{
  "n_layer": 9,
  "d_mlp": 3072,
  "activation": "tanh_gelu",
  "norm_eps": 1e-05,
  "positions": "learned",
  "init": "normal",
  "init_std_qkv": 0.0204,
  "lr": 0.0117,
  "lr_head": 0.00464,
  "schedule": "cos",
  "final_lr_fraction": 0.1,
  "seq_len": 512,
  "doc_mask": true,
  "steps": 4607
}
MLP neurons of a small language model. Each row is named by its layer, matrix (up: input weights) and neuron, and shows model dimensions 288-383. Each number is 128 + 24 x the weight over its row's rms, rounded and kept within 0 to 255. Numbers have three digits each.
After each neuron's rows, "fires on" lists the tokens most often at its 100 highest values on Wikipedia text that the model never trained on.

L6.up145:139129150086185118119079153105136111094145135107107131118125134131129132123140107114164158112144135120139102130128140166130165117134075150153128122125130128148115140150130128117100098123143129133168110146116127124143095125148173117114127126103131131110112114095149135157157143172157124154
fires on: "| ", ",", "a ", "(", "–", "-"

L6.up2901:067120132120115124134176092115171126169137096154150131119168143126111089123105113108089122103148128155107128137134186069138158147115178106117088067148161162184132100131123141147123137133132155156095102116128138156139189142129119143145146119145132125143141123177145117152144123105126147150
fires on: "200", "201", ".", "199", "Mc", "\""

L6.up1539:133138128103123101105159125131139130112116106152133114121114122115123127116129154148127152109108128156106116158144138151144145166110100126161107168172125123102163158177106107106163135108102137153176143148128101134107158132123147117056127135128103143127119109155117138122137109068097138154
fires on: "| ", "had ", "has ", "have ", "a ", "and "

L6.up257:121119146120131159091106135145117147132151137116165145152153149159115133128107123116158105121124118141139117129131115191125116104159107147100111148129105114155121130128169081116112109099120105148097151083076130112163112091154143178091146146116150120153112121103156110107134127123137161175
fires on: "It ", "it ", "He "

L6.up1825:137092097114123105120143105084131101091125164100103156166134162115152125135122173159177128119131114157110155154156156108133130141101126075159123102119097109148128141131089154116116121132129158195134118118148161151126132136122133127116101118118093161081163104124116147144128131134141145167
fires on: "199", "194", "200", "198"

L6.up611:152189118157138107145122084185145118105118144126127115122108142144164075136117099124066137122131137108122135160166133152161171121169106129123147137118141135141138152102157140118107110135113101165126129110129090133118133129115049123102153065094121153151176095122180089153118111141130119097
fires on: "| ", "by ", "\"", ": ", "with ", "- "

L6.up936:149144141149087144140141127121111136153127106147128133159154174104093104114059112138146128168121114112106115144136098136109078138113145124108100091097180090091093126127123101156147175115099166160110109122159174128113125139121125118115112141113144116098095110150172134179175126096124091134
fires on: "| ", "–", "-", "U"

L6.up1428:139070125139154156131118156143137130094149128097127108146123128142101127111111157179126194111115079118126092150087115125132148119138129141155162117132114140138084144091139124132082114176108120174106117129115133154143145148149146131097104132112098093128128182111158170145125135167146130137
fires on: "| ", "(", ".", "−", "of "

L6.up664:118156109131140169140127141146133139139127154081102168109135114111140161119172116123084104134132095170112132161134142116121111171164108101094138128181098113161165134128161111118155165170109113107144109147168155135132150123137146117156138100152134147150102153137126144161122114145154121133
fires on: "and ", ", ", "wrote "

L6.up1138:088138112096151140142089112109129145146122160119095168083138112089145137106061140144138131116161110111100146146186140144123121133134115126126116114146105101170126126141087088166121142123145119184188127122156132129084100120115125090171125139184093123141137119117102136139108135098128087123
fires on: "| ", "and ", "("

L6.up3021:119100098128159130109126128181134110147164085060184082117131098147151177135129177132122096117124135145118158156124117153130121162139110100129151135124137148162130135140100177122111087109157128071136140119119117130102153082131135091140150130132075074110144151103084134138111176128128167152
fires on: "202", "| ", "medal ", "Court "

L6.up2133:130143141136135115159167185087097123115123100136142118176120109075146104173116163192123165123121145144116139159145094163144094102098135164132133140178130133121111170130132069117076152152142134146134148144138089129116151128125133138101162114155156139094109117133142136135178142118146127173
fires on: "| ", "/ ", ", ", "\""

L6.up908:078133125162143132147166147141098109104113114124107143109177106103128127102125110172124145133193137120095123141087146129099115151153162136157088166170154096133083154116176135138125130123177142154112143147092141109098095171081088144144170117116135099157156134125112121134117106129126096140
fires on: "the ", "as ", "| ", "and ", "s "

L6.up2084:138109154099100139097140109085170149135124096123112135123094090127125131166111103099144117140098180160157072103196172103134122140139127139149112134155151123105113118152118100153113125102142146168135144150105152122176122126095111128152108130126115135108109114110146145143118148117150127162
fires on: ".", ",", "| ", "201", "199"

L6.up2273:159178111165130105126121096169119110131114139080122096148123128149140116144161098128134162105081121170135159163160129129146127141106149166178100149152133114115096144116110108118146112123153098155146163110105135125132155125137128150153074132130118146122123142107179120124147132128131090116
fires on: "| ", "Ray ", "No ", "Ang "

L6.up881:156134121102131086122161123106155161105132118135136102158106177140126143165125101109108124142137175100105128114148138124109136138135124100153164118136098105148129119132124115096118138124182137127139130169135154111093160153171114119126124135134146119098143097122105159143155142181126151114
fires on: ".", ",", "199", "| "

L6.up2929:100110109104117139081115158140122176131126143107139092114118124112092122101099091146107122142129134150171158119107157181103174180108124112147120129132128098103163153136141122136133106157138155116111170148116117152190147145137130118075130123107149131112129110083127125100130084103142144088
fires on: "| ", "O", "ri", "ani", "a ", "Si"

L6.up2840:121121133113083124123129124117144107141136114097095137119142128144166105123052185133115136159097112131079105117114113143154154109111140123166070123120147139109115107173074114117079089172123132165168175127141104156116143166168110125098096100129124121121162123158130163099097066129143108082
fires on: "E", "(", "W", "De", "United "

L6.up93:148103102164101153131157111097157117171155104135135123106125152140128144157124157113131129116114126129122149114132100162114129118138136123167136104156146112152111142101124098197165120139103105162131116146123132109124125142162111083185126164151122126126098133149172141103131082129123134147
fires on: ",", ":", "| "

L6.up1803:161088112110151115134118148090125162153137109094102146170128124154155115144169148119132124179096121152120078112118121129118091124136089133120135121161137134135117150117112124117139086131131136142111133126135105133139118145137086121147103103124145105114105147167095127135106177090118083112
fires on: ".", ":"

L6.up1818:097155089116103112107107117125135146169142130155139127147141125124138138099087090089160136135118134132144102162100084164158139169120134111121101119150139143120127093143096129126179136155145138191129150137142134121112122172118150064121083139114134117118130153147158127112139144115095141132
fires on: "| ", "198", "200", "–", "199", "201"

L6.up7:088119142085133152147171130111121146138164137149116108125141105141137124144131135123166149149123138137080073154107147155121136139071128143132110115138118118156158124136108143119167154123107122140087132111133154130117107117150110169122075113094090155117119091088134144147094149066100115128
fires on: "with ", "of ", ".", "by ", "to "

L6.up249:102101093108151137115124132144149118166162058187125140094129147134122101109074124111124131175143120191099166124174177116105143116174117126130130114118148119162105108118110149154161136124105132120097142115147140136124124138129116131119128115152136116135100105133125101129150146134191153156
fires on: "202", "201", "199", "| ", "198"

L6.up817:124172152150114131097128147129157122152108101102120091104126130160141107175100118139111095144121153155120152145117137129146084093132094131112171095187155153122091161180125111113158148127137166102136148139108155107120147113129109128129153145153114158070144116128108140112106115127109099137
fires on: ". ", "| ", "== ", "\"", ": ", "=== "

L6.up1471:086133123139164112095103096162122139112119153107152114153124139142085154122105156145093131133117144136125106157100109163130168126102107169139115128179122101144146102171153140097114134148137120111138103126100133117122135133136127110117109135194144087082152126142165154130094138113123112101
fires on: ", ", "and ", "by ", "began ", "of "

L6.up804:161134119126154125143114150126119073093120160151145116093084120111137126137132166120144128102139115160112152128156113139135175181117130132138107140117159099149121187093137128094180132129186150123136134117117161064131099109120109178110142115184128155147129148114109116127114130109122136135
fires on: "| ", "200", "201", "196", "199", "- "

L6.up1783:128168105150097121096125119126132158161128155141139103089123104132135145144113165161127161155169170125155145116161150143104121135080071122123104133102139127149119108138160134132144109153153147094099127164135176122140123149134116108124121151115138150126077133110075106168096082132119098168
fires on: ",", ".", "-", "/"

L6.up2225:148124124142118123127104127121107125143118108134166116121101127141125103127101161145120113115140107136120123145140126175192096141198137133113108139162160192134136084128079084138084148163145127127106151166140131149141098126113127162148132170138124138104128156069097100123104110099139119141
fires on: "| ", "- ", "5 ", "Taich", "H"

L6.up860:093140100133113134145109126135151098101154137134146118093128117116143145126122134142143137164121116155144144118140092137106139141130093141134123125170111130120132170128157153085123127149151059118166142161156149127188081158121143102150130106129150116142142083104154141114134147122161151126
fires on: "in ", "to ", ". ", "at ", "after "

L6.up298:106108142110135120079130111095129136108123135101094125141131126165100162104117156169106078161096096133138133134095140125095139119147125139160094152133216134093156120153106089197112106153190149132117153070111152133107170122116100123122081115152112120131139116119105129112141122073139104160
fires on: "| ", "(", "; ", "."

L6.up2003:128130143152118138078128163097113119134099112137135132114128150106108153133071206155155089145132148147122134122113166129120177076129150111138116160139095121150088169165136120161111103099153120152095118079113146084124138116127127133141132112156156129135124092141114121117128143119122141123
fires on: ".", "-", "–", "(", "201"

L6.up1580:138110153169075140141143119122139149134105118121128137136102130143112153122121118114114131143165129113082123149101107139136132091125157119167148108099132120111108143087158092117117132114119113107121071119144091108138126126139102102121103133141133108122128110141166116104107140092126191080
fires on: ".", ":", "was "

L6.up1964:151115079137170131153067114126081132113141111093131145104119134149136104128142135113125119115144129113138150136115154129118196112108164119126109144089094113116149138079075180181141109161151159133140172147128165130081116130167139085148100099144129115079167124093101078092146179106107100131
fires on: "H", "200", "W"

L6.up33:107097143118133131093129127135134126138120141105143138160100093133114154106109150109121144126145129075088140134080112127147111096150088106124118104097090143140111111111123119088125128153137082103127130114116132122139112138146119090183108142126093086119125136130120109154120118120147119086
fires on: "| ", ":", "-", ".", "′"

L6.up336:143137124102111085105134112140185160128125113167096119164129172151150146134104132140142148083128126102106122146103116105107142092100105113062114116137101122076101136133097118132136135142171088111110143072115082169094119069120105098153134158123144139107139113135126098119150092139133098143
fires on: "| ", ". ", "in ", ", ", "3 ", "1 "

L6.up750:096151141118130100129137116151143104108135140153132129132153159149098155135118132181121106124122146108084123108114101111111189116161116146105134131143161178092148140180152118136132142142165171151159179151130127142075116082115121123130107112163118105134083135157130095150089143124144121110
fires on: "in ", "In ", "| ", "(", "from "

L6.up143:186126110139096107130144082121093163112150103101136164157140175167117139114138114093164120148127172155133129170157149098148099136155118124144118141113167134108162108115106120139040146128074087144128163147157195106161092151100103116140114142159128108096127126118143103095126118108121124138
fires on: "| ", "li", "; "

L6.up532:150158079142143110153110150130144117137104137143157104122127124076146122141125122089116169130122100138167152095129132169158148133095142101161134155178154097132139122101079119162207173157106132135122124137160118105127075168105120166122130119175154130127128133148158168121147130135109105137
fires on: "| ", "–", "- ", "April "

L6.up944:166111181148176133115106117122135104143133154100114153120112147134114088132138123119137142105163138136110130127140063124122196174089113133122112165105115096153140112087134141142114122123182164148173151172130127106151090104162113177118094112113133141132107192181110120161132148103121147115
fires on: "an ", "- ", "–"

L6.up424:148162128085150091128128141153179113155099097120088142137126136135166100165148175111155101107123136127137118168130159169129112120115117118133108141184141173127099122155158154090142096128160122125136103146144123128150188137106141125090124105125111102083160161123123174124128129118135134126
fires on: "| ", "\"", "- ", ", "

L6.up53:106109117130117127116103101136114164145150083202131121090119150081115120129143136128046120136150150181116100141167071123126160147117122143146138068124122068127159116136148172132107131133156147166157140127184145138119083159132125115107111122156116108159127124122145163141114117128152131123
fires on: "′", ":", "an ", "°"

L6.up2398:090113142134107108141140075115121132147137161127146111168150126085127160142118109147114117098088118159150096125132104148144134078125124150154102117099168147153111079147137154147177133120121148128155126165115111119119124107130153116138064143129097066110105149146114128172163128134130128150
fires on: "in ", "of ", "and ", ", "

L6.up185:143134143114126115136137140100133161112126129114113137114126129137127136100167117149105137083182114134096152162119093176092123163172135157117137134159092141134132113141182081109141105105103127127141140109156141160095123103153154105081140156086146121103103109113133122113105137127124166131
fires on: "| ", "to ", "age ", "October ", "was "

L6.up484:125154134192154162119170139098136173129117097120120165108125152141129115132141129111117124108116156139073143123119115150097160069130100113140118109123136089149117127103095150146130104130084154159136132125164177133135135137131147107116108099121135113155117140130118115126099128123189152092
fires on: ",", "| ", "-", ". ", ":"

L6.up1534:126168124139165174104137133144126124108075113104131091112106147162134095100126155139153127157119128127142109151116141132140097121138111148105148120128133116155111168143181117124146124157150120113127152140120146153130115148110100130098109114148137121118164140123118121118165126131135095144
fires on: "| ", "′", "- ", ": ", "\"", ":"

L6.up744:106135137107114117115123101160148116113138110088115100140169096134166135122106126151149118125122109119102133091142127116121107121106096122089157132092104139139149084106104124119156129123095121135174167108156143120147104120134112201127147131152152147138131117151126107113167095114118157139
fires on: "and ", ", ", "He ", "who ", "Its "

L6.up1979:167124117101150112138079138111111118129137121170139126118147147129067133111140135112161105112130140107096085139142153109172148116175122143153115116130164145143122121117132105113171139121116144168133113166146128118129105135126114114111106157124151116111143083174146156108172128132144177166
fires on: "| ", ".", "–", "- "

L6.up651:094130141146111108125104149100104196188110119135129127114118146118134103171100135154114101143150175145167099154131128115116124115128123137109133140121147155142149126148119135147136142124191128090114180105137131123119131101117122128120108096153131119108127153119069177132109152112125087159
fires on: ".", ",", "H", "| "

L6.up2642:130138136103127156126119149139117147137166112147120159150150151155134116120117116109123124111140121078134151151127141133126146142137115162119132103089150179115128130160170103147154159112110079120134112076095142109132141104140116123111136132104132119146179147138131107178092095120119099173
fires on: ", ", "\", "

L6.up1972:113109138153125146121144127087113131117086085138120157112132146139175151129094113117141094084108158106107149159131084176134138093109169141136078145178156154139116130153120087183129159104115105113116107137146094184097038170126147114160152109141130106135113133117130114116101145162138119122
fires on: ", ", "and ", "; "

L6.up1597:109098103122176113152136125154161149159130093144091147118132138129096142130146117125114122110089095153107099140110177113092092138143121137140137117166146156119140123146106092106110155095116147152127093122143137118182120135114140064107144135108116127151117137131128145164145101126099111111
fires on: "| ", ": ", ") ", "Hal", ", "

L6.up1846:133139123096073115158086068107105109142140125125127176122140106153106091112120125107135158113110122163142123139162152124171178171153163123140104120153197107121137155162090134139156108149115100077098162142121145126137094121147132146118115125168134129162160087162128159122120133110127137126
fires on: "| ", "201", "202", "200", "^{["

L6.up2104:118112140145127113140114115149166191136136111129162086125187136095110152175163103113099121171087162134153162159110127162148110113122151146138161114121098080136147111114127132136098139107145097123121143159094078139120119117122157166165102098098090142121132139117123159094111130142143134151
fires on: "the ", "C"

L6.up1374:093138122160124126117156147148098124111112119166106099138159150116153119105175080124122158150103151147105126124119167120120098128075112143149114159111137153159132121130160193155118132136088114141115126169177130110112122157146118105153105154119069126130103091133173171155124131122135181105
fires on: ".", ":", "′", "’", "'", "High "

L6.up78:121079125081112116166103095139139119156113166170155141118126132132093159094137114151161108163127102148140132121170146144150165122171149110169098146130139148127131070072106155130134174131097159131139122152139146155114160090139101135091161101172169147114172096152110129114163151143126119087
fires on: "\\", "}\\", ". ", "{\\", "$\\"

L6.up670:118127121143145095094124132135121126114146122157158140164130134112152152104117094171153141161133089125091095162186176150132145109079133124122161109109113151115129156096115096144132128162142125115155149135146120134124122133143089129130131134127110115111111108126143136125130115171118105107
fires on: "that ", "That ", "It ", "p"

L6.up1541:117157179109161158088145105095132099156142130083114125125136106093086116146110107143162154155109107147080111081109157133152159180168095084158101129089085111131116136083115074156076162112143114125119123150164161138115125118146118140144104148113121116161130114138084182096123171146099138125
fires on: "|", ".", ",", "It ", "and ", "$$"

L6.up3025:111149117146084131133147141127129135136105104124123138134136131146083162132134131114113121104103165133131106190144119107075140086097125113108141142161151112127117120166080131129147111151142142133153105131110131117083122130144137104128110129148147114127149124091069157125145143133122157114
fires on: "and ", ", ", "- ", "& "

L6.up3008:204118127151117119130090119126109137133114133120132140135120099121134103126104094106148124141127126137110154136116093134108149103137102135147137135130097160086090112093122142129144154167167082140124156117119152142125154096141124171139125132097102152153083152126097144126115123159151162109
fires on: "|", "- "

L6.up2139:151160103135103131138111123138129139115097150132139125129129177165146127089121164120139120126117167113096123159100163123147113150131114077114131083128161134139179131139146086125141104178109176135134108071112146131095147117136157131173125117117112120124124135104149193141102112126154105112
fires on: "s ", "his ", "His ", "-", "her "

L6.up363:131115126139150168137107090137130139125130097125105132116148145091128143145106085130134128120143156058100123161128140114121111126102095084132124095172074124124151125123104120119133147102141099140101103161160107129142124149116103161169127135095175154138109164160148086130115169131164114163
fires on: "- ", "Díaz ", "io ", "; ", "for "

L6.up1621:156083090107136134121132104148144120145124147150128159090166151125156075118087129139121080137144158125110145166115124129152146117108076133151146125122117162124147073152121155105099121184196093156123122154133131110115115153161117166109120166129101164146142138156119144131132133142096123098
fires on: "an ", ":"

L6.up1599:118157134098071167135147187155158175097121120088145159108134162137093119078136152156115146105125111116100104148109147139110131145130104136160099120093142090117156142163127111138146073140158095134127128162095134110134143138114157178131133111116095087118127111135151161149143122143145124178
fires on: "(", "a ", "C", "–", "of ", "−"

L6.up1746:134159151167179142169104108094143145145096122090108087127146146146137109126157148099061132156122159130077120097130099134086107126123161113105085119117134135130164130173133137166127136158121129109106083145100158085131128107158153103090141116089094088108112086166106167126105119143143122139
fires on: ".", "-", "182", "White "

L6.up649:108116145123158117101127123164146125105100152131117123135086132128088105084078149146134111125092164107091141137076128074121087102112126113118112087101110104133110141089138127155103137092104107138132104095134085140125103114141100102125122147159111128126157108132149148116086128201164135117
fires on: "| ", "′", "°", "−", "("

L6.up2532:180111161129135105137117118117114139104104130146128126079165132146123114152094124172143106108147158097110123112142169118106183122119112118127141109110166082148118146137087163127113108139112145159119138114104136122141101133125121138178096147104142145121139110118143160085127157120098133104
fires on: "'", "an "

L6.up782:147116108094104105104190167145125110138105138118150166092089134110125153143136124135184153161164157141099173121083082084087143155077116116103133149146139152173130102167154083149111106067138164123146090148175169143102152114104176143112127113087100152171128125144113151161098114155089104159
fires on: "a ", ","

L6.up2137:136138107161101108113098134146148147129161095074142142119145156131136084129110138125124105145119110141158117140132128141150135089174113116158104136119165155151127107115124159124119150103177118107132123165150103086133090094095119155150105161135121089114146115152172115146164127117101164120
fires on: ":", "."

L6.up1958:142159128109126102110109157125076187149169147123102144144087181147119104119148101083146096175094129164119145131109118155083129155109101165130154150156114149146130141141153123114133146090113154088124123161143149113126166115150106134122130101117164178125148145106120154101116098102110109123
fires on: ".", "a ", "as", "two ", "the ", "s "

L6.up242:124119114102128117108127154116091096158119099094095139111120106135148112129133118135105093164124123113146137184145145112121110105127153148136144092090119145103159077129186102147134181141178101132135124136126161139169159111142135126140119120104116148083109161134145113126129162126153124099
fires on: "| ", ", ", "Un", "was "

L6.up460:124123114162119134130089148118123154152128106103132153117137144114099136162160166101093091137121123163142114144160138111073105117092127128129153154159180139117106129157108114105144117139133167131171126156156127110128138168128145085139143134120111145109125139128156171118137179143143134103
fires on: "| ", "\n", "\n\n", "\""

L6.up1908:128161149116175104109141194098110176112083124098143165157173110182150120134096124142098189103114155122136131124142102124173091130130108099159162128103111157135121060133109144114083128110157139066134130116135163105140111123110084114113139133079127133159131149152147103120091101126136123141
fires on: "| ", ", ", "- ", "(", "–"

L6.up1401:123106164133104138102074134119103118104157134111116117125085137129105113167136112122120127126149185122115139129090084091113179138136132157146095139120169111147156144136096151124140108113135163147121119148124165135146086105112147101168156105132134144147137073175124122132127151141158156108
fires on: "| ", "Charles ", ".", ","

L6.up2498:126153144149128110100116149152107168163129112094173104134120142109184126137140176133153147168170115083119149141172110143123092105092135150143119129147104129145095121165091120133124118088116157132125146153160137101133155134133113080122130091162098145109144108145147124137095076103166132116
fires on: ".", "a ", "| "

L6.up603:136162127103128113128122111100137101082075149113111130182106127089104161116103095086117104104098140137101151175125090168120140111130118162133104137085141079134155151151138110133154130115140089113126108116128127166156115099161128105095121095171159135129097083121118135203109165144140173128
fires on: ", ", "before ", "then ", "., "

L6.up395:144123146154134108130142123167130182109118131116162122155109137105128116115086096120122118145134131108109115112110133090155141130151110102121099134109096157125145147117161136088132153095146151126110109114121161123166104118125105106116105137098129127153114141127123148120105058131134145143
fires on: "| ", "Creek "

L6.up2948:105142123139147122126132173108129114136147094095111149151120129084136145144108137166146118131128118127101163131125147170110158143148108169130110140141116140155146163173138113106160093090103097185118123139165098183114100117112148121121165081167128064147142157143120130189113103098139090157
fires on: "| ", "−", "(", "–"

L6.up2064:118137128126158130141105115110146118115134104074096095158108101142160127142146137112083144132162156135117136121111145121113090111119147154174151125128138165166100132109181136127162126119162114151111138115166139097183098124151155108132146096134128130107142093118150156088129170124163141106
fires on: "."

L6.up986:123111113131135127164074127125107131131166144140078142178151189083088140121107102118095104132152101105095125099121139113101124097073138121124144072127194164145165130134172163139130143115108086151126137090144101144155133160156116086146168128154158157091109141114167104109181145119122143119
fires on: ", ", "and ", "but ", "that ", "when ", ". "

L6.up293:115170103132150102084138104163122117155152095109128069139135155109171104137123132126092153156103136154113169140133096113131063144127129121149170177105126134123137140114106121109103109141073113125133113144166148152129125123175160114139160146136094106124106141125160141139150113103148111116
fires on: ".", "-", "202", ","

L6.up1051:080166105156107069118147130116126118164133140135129111177150151102134135114090120151133123121155110109119106117119139155145164167180147119086136121105177114136142153146147140108130196126136131114113166161133094136100149129126135117099085127128115126138063113125139162091164109107079154131
fires on: "were ", "is ", "are ", ", ", "was ", "("

L6.up2062:169126130155137151134141143128147149115113124135123126153170117133164143177129143171119137180140116135147151105106116094132131136132116132145114125116094094122150116129099155125125136138146133109124143149149133122128111126096147124190074130138128118120173109149128156126092129146097134137
fires on: ":", "H", ".", "′", "F"

L6.up2175:143134140122122123158093139103115160137143139122134133109130122107106129097110097104086119178137132155139111153124133154161151107161109098106108132135158110068111145099144139103106166122096092130123129153135140101104148143127125112139149113142135109123163151101146119152158137141116096100
fires on: "of ", ", ", "and ", "for ", "in ", ": "

L6.up1026:118121118124086079127138098147106090134123095114109106153140142100136167115135104130145132123118136143157119157126139143139167149141140104148117140141157130138156141111089160160167098135117131130142133080120084122113120116117124175138152117094082133164144137123148116111187119127132140115
fires on: "| ", "201", "200", "202"

L6.up400:112137120145125130116127103140167119130123138136091116127121124164153126105135111124144114153131124136086128152139114125123116143138154139098155109121125161138127173120122161093170126157130132123151063157133127110131111138150109125099088114139120134114129159099142169157103053134114126089
fires on: ", ", "until ", "before ", "in ", "while "

L6.up905:122138102100119144156119121138147160138136159108120086110143129178123134124135155101109127149095118135171103095136109113126149143163117153137110130154142144170131131152122139097172148084092106122118133133158157124100086106125121139122101132123139135156185132160114156116108084114129136128
fires on: ".", "to ", "under ", "-"

L6.up2560:113156129174083153111127115128149146139180076114083122114164105113162161128097174161112181164134142139142124149134146170113125142105156167098119143144115135184128132144132087094153165131143137146108096157128083126097152110116098097105105171139134097122121127125167175109091132110130150120
fires on: "of ", "in ", "and ", "as ", "\"", "to "

L6.up57:123145099129150159163082133121087103109119130147219085115143155094094161110146134133138110123133126163136137138156108153121159128182150143099150126094122128141100120117130131164131125107082170156146138106126125163115082161151120170139141106102141148130128145142117135124150112100114129105
fires on: "was ", "He ", "She ", "he ", "his ", "her "

L6.up2388:140110142115123108130111101117156080111128102120100177161116163131158128066097166145128108127093173165102146130176162156101149151131160134163094146191168157126106159146169158163147110125121139126107141132111146123148115153109126102136160108143128128139159142139147132084076120134101129155
fires on: "– ", ", ", "and ", "\""

L6.up235:134130180150108148133127141128124112124121088148102112121143135153152133143132087139136168092120147128109149124116108121102132104151132107111134149145172073108112083145111100145077133116099118113152117116126112179153133113116146137117114136112121097131169152139147100104123087101150151100
fires on: "B", "C", "G", "the ", "H", "Jean"

L6.up766:126150117140097062148137112112111150107113129122160110137168179183089101137144098151142103111181136139113111142128087113110135084120108159125131119102121132124108111125121143161104124107144101158104127109152143097112132150099088113138112151130154166142112126123139118115127084166117131070
fires on: "| ", "′", "°", ".", ":"

L6.up1985:149118114150171137106142128138153150130153143094102131148170130125105110150136120156171145196185082158088124140113115121121077135153116163162120095151150092160096114166115091099126134180127134141119105114158106116140123140146157132135101099123154142171121166114152143118097055146125121110
fires on: ", ", "was ", "became ", "j"

L6.up741:130105105149105139123108101076154113162114094132130130126131128147150154150107196143171106123108144125116144109146148139136152131147144093187140098115119093147133118136092165141134123174097109105112176141101124103175154126111117102139115093115126140080103086141136148106148125145160142116
fires on: ".", "'", "’", "ov", "-", "E"

L6.up1135:139176114110144101128103154099137127118144130148147152166131110159169131105114149144139103132146195136116159104151134112135110117102110116169139081163134137138121136115130087121176147123153103126199131140126108140151144122148161156137123143119144157138120098122129075097137165141183086123
fires on: "| ", "–", "= ", ",", ". ", "."

L6.up2312:136139137177152097079138138160135146169133139161100168114156154101108139107116160104125150162147123184109125122158100126072128153155168155127125153124117127100131149101147169139103157141130072082143115146131082080116178112159142120100100165142115138140067100157165115111130133111193158130
fires on: "\"", "The ", "A ", ", ", "– ", "- "

L6.up1112:147163098132141128112147154129192150175138148147175112128128178138134134154147106098129150161137199154144168127088118124103119129178088101105129092139139156153151111144125121093116133128111129108120114152099162138158134098134125131122076168119133138125138106106104146126135094124123157144
fires on: ",", "-", "| "

L6.up177:146130121131133129127080160154129140133078070114115124152141118144137115117146130175075158123120164099128101134120147146136158103126106112145108115126118137106140162135109176119145112089161125125112145157126138164151096111148098094128132183133131150107084098130098123095123088126134132108
fires on: "to ", "at ", "of ", "in ", "and ", "near "